From a checkpoint of a small transformer trained on Wikipedia: MLP 1024 GELU, no biases in attention or MLP.
MLP neurons of a small language model. Each row is named by its layer, matrix (up: input weights) and neuron, and shows model dimensions 0-127. Each number is 50 + 10 x the weight over its row's rms, rounded and kept within 0 to 99.
After each neuron's rows, "fires after" lists the tokens most often just before its 100 highest values on Wikipedia text that the model never trained on.

L6.up713:39 42 60 57 43 49 61 44 53 49 34 48 58 44 54 63 46 50 71 61 56 39 63 67 63 51 57 62 68 51 44 52 50 46 68 62 55 72 45 42 53 53 32 49 62 55 58 52 31 72 55 38 54 58 50 46 56 62 28 42 54 42 48 58 45 49 53 60 50 42 55 57 46 35 40 52 49 47 59 45 40 42 41 47 61 58 43 54 34 46 37 50 29 33 55 47 52 44 41 58 68 38 35 44 35 59 26 47 35 48 64 49 53 45 63 71 44 54 25 65 53 56 50 54 44 32 57 54
fires after: "d", "l", "pen", "inn", "r", " tr"

L2.up630:43 54 59 58 48 35 45 46 46 50 49 52 55 63 44 45 45 51 49 58 56 48 63 80 52 43 37 69 62 63 68 46 53 56 54 60 35 41 56 47 54 42 50 42 49 53 59 46 44 39 36 43 62 56 52 39 44 49 58 65 48 56 51 71 62 43 52 62 44 49 46 33 58 29 35 63 26 40 38 60 64 49 68 61 58 44 75 59 51 43 52 40 71 37 38 54 43 41 25 42 46 37 61 30 50 50 56 36 49 45 62 58 65 50 55 61 60 43 48 56 49 49 60 48 48 52 58 37
fires after: " again", "he", " sy", " under", " e"

L6.up621:64 47 41 40 56 37 57 52 34 60 54 69 58 36 52 64 36 58 40 50 50 35 49 60 76 45 31 35 43 61 48 35 49 64 72 45 48 55 59 51 67 59 52 59 49 35 68 42 36 49 60 37 64 83 50 43 42 49 60 51 47 36 60 49 53 39 54 77 47 44 52 54 49 42 53 40 58 40 47 40 67 37 47 65 40 43 57 58 63 37 55 60 31 44 53 43 54 38 53 51 56 41 57 43 53 67 65 51 43 37 44 54 62 49 59 35 65 47 43 50 62 38 55 59 53 36 45 40
fires after: "ist", " ind", "g", " H", " st"

L8.up776:61 61 66 62 50 50 48 40 54 57 51 47 54 59 70 60 34 47 33 63 52 38 30 55 49 43 50 48 51 56 49 30 56 42 40 42 53 49 48 59 58 54 69 49 50 55 52 57 37 52 37 33 70 57 44 26 42 45 33 62 63 58 48 47 31 45 61 55 39 43 24 57 54 38 55 44 40 46 41 49 49 52 47 56 40 61 55 61 59 44 62 41 39 44 52 61 39 32 55 43 59 40 54 42 65 57 56 40 37 36 58 49 46 26 53 49 61 64 40 33 43 66 58 26 55 72 57 55
fires after: " f", "em", " com", " v", " V", " Y"

L6.up306:49 26 60 63 36 49 51 61 49 43 61 37 49 46 35 45 55 63 50 59 51 57 64 52 47 46 39 64 53 34 50 41 34 53 44 49 40 66 58 43 46 53 46 54 60 59 44 51 39 62 51 51 46 42 57 46 59 65 56 42 51 65 56 57 29 21 34 62 33 51 47 64 40 54 55 58 57 45 68 47 40 33 52 55 48 45 38 58 55 35 76 33 31 41 42 39 46 43 44 57 49 47 28 44 36 53 42 55 48 47 52 54 63 45 49 59 41 48 39 43 57 73 41 46 49 51 51 61
fires after: "l", " s", "r", " A", "at"

L8.up243:57 50 47 40 50 48 58 66 58 57 42 42 65 52 62 40 44 53 61 47 31 43 64 42 70 48 69 52 44 40 44 42 48 36 49 54 48 41 49 39 49 62 41 26 30 61 50 43 30 43 35 38 55 64 49 43 48 52 65 57 45 38 56 45 38 52 48 39 52 57 48 62 30 33 24 56 30 44 36 36 47 50 56 49 54 41 56 61 55 33 61 48 63 43 51 41 24 58 47 46 48 44 55 53 49 63 59 44 60 47 52 34 50 50 62 43 67 56 43 66 55 54 52 53 46 38 45 55
fires after: "u", "d", " G", " qu", "em"

L10.up0:51 42 39 40 53 54 51 48 51 40 41 44 85 35 61 52 57 46 41 51 42 45 62 44 49 43 54 56 70 22 44 62 40 61 67 42 48 61 56 40 45 59 35 38 50 54 60 46 45 42 52 68 60 44 47 34 45 37 56 42 44 63 43 51 56 56 53 45 38 49 48 44 26 44 53 64 38 35 55 43 55 56 61 56 53 42 45 60 59 52 51 40 51 47 30 47 44 61 51 63 63 41 50 49 40 49 48 37 51 43 62 55 47 54 44 63 51 61 49 37 39 77 53 30 56 51 46 64
fires after: "u", "il", "ur", "id", " d", " M"

L5.up433:39 56 54 24 44 41 67 35 64 48 48 39 52 50 53 52 56 71 41 57 52 40 55 58 45 57 51 44 38 72 52 56 34 75 42 44 40 61 56 52 51 59 38 33 68 46 58 51 55 47 48 41 56 47 48 43 66 60 68 69 47 65 44 66 43 60 49 58 48 51 41 40 48 36 59 31 31 33 33 41 38 61 40 50 57 50 56 66 49 48 42 56 48 61 47 47 52 45 43 51 52 32 55 48 58 48 51 46 48 51 67 56 60 64 61 73 50 48 59 59 48 43 49 46 64 48 47 50
fires after: " c", " f", " C", " F", "c", " w"

L6.up607:47 52 72 53 35 46 53 42 40 46 53 24 55 63 54 35 58 77 54 47 46 38 56 49 57 44 44 55 68 71 49 47 49 52 44 51 43 47 51 57 46 60 31 28 68 37 62 54 49 51 52 49 47 55 56 38 55 70 63 71 57 48 52 51 27 62 44 50 43 50 37 34 42 51 43 41 25 37 54 40 49 48 69 57 66 48 55 65 46 55 67 52 52 57 38 69 34 53 48 38 71 38 58 49 28 52 60 41 42 44 56 42 61 53 52 73 65 56 60 49 54 41 48 36 41 42 50 48
fires after: "c", " c", "ec", "it", " C", "u"

L8.up381:64 36 45 63 43 51 48 58 39 66 47 27 47 60 63 73 47 66 50 41 51 42 60 65 55 37 57 57 60 44 36 33 34 51 61 33 42 46 40 47 60 47 45 39 48 47 53 68 52 74 49 57 51 51 46 31 58 44 52 38 46 55 59 62 48 48 46 70 52 52 21 29 38 34 49 30 55 53 59 57 43 51 50 50 54 35 39 60 45 55 64 42 38 48 51 49 47 45 37 33 69 49 56 44 66 39 53 62 48 52 48 38 60 35 51 54 52 56 47 58 40 62 65 51 67 36 51 51
fires after: "\n", " m", " for"

L2.up439:45 51 49 53 45 43 41 40 38 48 36 51 49 68 50 43 40 53 45 61 51 41 55 62 58 46 50 48 64 40 39 45 49 42 67 47 53 51 46 41 56 60 48 44 38 45 41 70 50 47 44 39 64 47 72 65 31 56 38 67 75 52 57 49 56 42 35 70 40 46 38 37 34 45 49 44 33 63 38 56 67 51 70 60 43 42 62 56 67 43 61 30 64 49 50 52 41 24 48 36 49 42 60 37 58 53 44 51 54 39 45 48 57 35 49 46 53 56 36 58 46 51 51 56 60 68 59 46
fires after: ")\n", "en", "i", " n", "it", " T"

L2.up978:57 42 58 50 53 49 43 57 47 56 55 60 54 48 43 52 31 66 70 54 55 35 64 41 60 35 40 51 58 45 52 48 40 48 39 62 42 54 32 38 43 45 44 55 59 56 48 46 47 48 34 39 51 58 52 48 61 46 51 58 50 53 40 56 60 43 42 52 46 42 34 36 50 58 44 62 52 56 35 62 44 68 55 57 49 40 60 60 60 35 56 39 42 48 35 68 42 46 37 45 47 53 53 58 57 39 46 54 57 16 32 43 45 58 67 59 48 43 56 39 47 39 50 33 59 60 56 65
fires after: " "

L9.up610:40 43 46 59 32 40 44 51 38 59 49 30 43 35 42 41 45 46 53 65 51 61 67 41 50 36 57 55 54 50 55 59 52 35 29 58 61 57 53 42 53 46 50 52 71 39 54 39 60 50 36 50 51 43 70 34 65 57 45 55 65 65 46 62 63 38 52 54 33 48 57 43 45 53 46 44 57 60 47 61 67 63 55 55 41 50 69 61 49 27 55 50 44 49 47 55 38 43 50 57 37 44 40 43 56 69 63 56 50 43 56 46 37 53 55 72 40 40 62 38 55 55 61 47 43 68 48 60
fires after: " f", " B", " l", " L", " ", " b"

L9.up346:48 31 43 52 28 37 38 39 45 53 45 36 51 73 49 45 55 53 58 45 42 49 66 52 54 43 52 53 48 48 53 50 34 47 52 54 50 47 65 46 45 73 48 41 43 46 64 59 50 55 38 50 73 43 53 46 60 41 62 59 47 58 40 59 49 41 37 53 28 49 35 41 40 51 39 49 40 50 43 59 49 65 58 68 50 55 50 70 43 64 68 41 37 50 55 36 32 57 50 58 39 46 58 21 42 51 44 43 36 58 39 61 74 57 51 64 67 39 54 44 64 41 52 33 62 44 53 52
fires after: " s", " t", " the", " C", " c", "th"

L6.up57:54 54 56 45 55 36 55 42 57 50 55 56 59 57 36 49 38 60 39 43 69 41 59 39 58 28 59 44 36 58 53 33 56 71 55 47 23 55 66 41 50 57 38 48 50 48 45 47 56 47 43 65 50 53 51 28 54 64 41 62 60 48 51 44 48 52 49 61 41 52 50 57 45 47 65 44 55 53 54 54 67 69 45 59 49 54 57 56 43 54 51 61 56 78 41 43 52 35 46 51 32 40 42 52 48 42 59 30 44 52 50 46 63 47 67 42 48 55 54 36 50 61 56 37 46 32 37 52
fires after: " v", " S", " r", " e"

L10.up828:56 52 49 55 49 58 37 39 67 52 50 41 66 51 57 54 25 50 34 73 47 33 42 52 56 49 45 60 46 48 69 26 47 56 52 48 55 65 49 44 57 61 56 48 53 73 53 50 47 41 35 38 55 55 60 45 50 47 45 47 49 59 57 59 23 54 50 72 33 67 44 46 43 52 68 40 33 41 44 68 67 38 48 60 54 53 52 76 47 49 62 61 58 51 38 50 45 43 42 38 44 56 48 54 41 49 54 40 50 62 65 60 61 42 39 34 50 57 50 55 41 49 41 62 55 44 45 53
fires after: " v", " Com", " Ar", " V", " p", "ock"

L2.up286:35 54 40 40 53 34 36 50 54 39 49 52 54 62 61 49 39 60 57 67 54 51 76 56 66 44 44 39 47 30 47 59 55 51 45 46 51 49 51 41 36 67 45 48 48 48 40 45 54 54 58 56 57 50 55 39 53 53 37 49 58 63 36 53 50 70 46 46 31 47 33 33 41 36 47 44 26 53 32 47 53 55 65 59 42 36 67 54 62 33 56 48 57 41 56 43 45 37 27 35 64 33 72 27 53 54 38 42 66 45 60 33 47 55 60 53 43 47 57 47 62 55 45 44 43 51 44 60
fires after: " C", "i", "ific", "en", " S", " qu"

L6.up187:49 51 64 40 63 53 48 51 38 43 52 56 54 47 52 47 62 54 43 40 41 51 38 51 61 42 56 40 60 44 58 80 57 57 66 54 44 54 66 38 48 58 42 51 60 47 47 50 51 36 40 67 35 60 64 56 55 60 45 53 52 49 35 60 41 49 48 58 45 57 65 56 49 46 32 42 34 41 42 50 48 45 67 40 44 57 58 63 55 51 63 53 62 65 40 36 46 47 43 42 35 47 48 47 59 40 35 42 43 58 57 55 57 50 48 58 61 53 40 49 66 48 40 54 49 44 52 58
fires after: "ri", "k", "ric", " m"

L5.up856:78 46 68 21 28 58 53 38 40 31 58 46 68 52 59 40 62 48 45 52 37 54 54 60 53 36 44 44 56 58 47 61 62 60 65 59 51 50 40 50 59 51 43 38 61 51 65 48 52 51 41 62 49 53 59 41 51 70 53 39 43 42 57 67 42 53 46 53 28 41 45 42 47 49 43 46 46 37 46 32 64 57 56 45 52 45 46 61 46 44 57 66 50 68 34 47 33 63 53 53 47 29 46 55 38 59 52 56 55 53 58 47 53 63 38 52 49 44 51 56 43 48 39 32 43 34 29 63
fires after: "u", " m", " M", "ri", "i", "an"

L5.up680:45 40 41 64 34 34 38 43 42 54 61 31 44 54 45 62 41 59 46 52 47 40 62 54 31 43 71 58 52 51 50 30 37 54 62 58 60 41 49 35 48 46 56 56 60 41 50 53 50 46 47 60 56 50 46 48 60 59 53 43 52 44 54 42 45 37 48 65 41 47 43 44 53 45 39 38 34 57 49 75 55 54 58 62 59 48 60 54 46 49 53 52 46 52 66 48 33 40 36 35 44 53 36 46 43 57 49 63 40 59 35 58 58 49 57 58 40 58 40 71 49 49 56 48 50 45 57 51
fires after: "\n"

L2.up514:66 57 51 49 49 53 47 35 56 55 47 47 64 46 53 61 54 50 42 55 47 48 52 69 65 41 53 53 55 53 41 35 48 53 51 46 35 61 66 40 66 66 48 28 45 40 51 38 55 45 46 42 70 60 68 52 59 52 54 41 60 45 48 44 52 39 73 49 50 31 44 46 66 36 58 52 42 49 55 66 50 43 64 64 55 48 67 48 51 51 54 33 53 36 23 38 45 49 35 46 55 54 50 22 45 56 39 49 23 48 50 54 50 42 48 64 62 38 64 46 40 57 44 67 53 45 55 52
fires after: " e", " sy", " re", " under", " again", "he"

L6.up651:68 68 70 60 52 43 40 50 33 79 58 40 71 58 54 40 37 63 42 57 23 56 52 66 49 39 54 34 62 49 50 52 43 52 55 59 57 48 65 41 40 50 45 55 47 58 48 41 37 68 51 53 57 26 50 58 47 66 74 35 53 50 50 55 52 57 46 46 50 53 52 41 44 50 33 74 33 56 34 55 45 57 58 49 38 29 52 66 66 37 58 33 48 46 61 46 24 54 51 39 60 44 40 45 50 67 64 34 67 45 50 49 56 51 42 67 57 67 34 37 54 64 45 51 53 41 63 59
fires after: "u", "a", "e", " G", " m"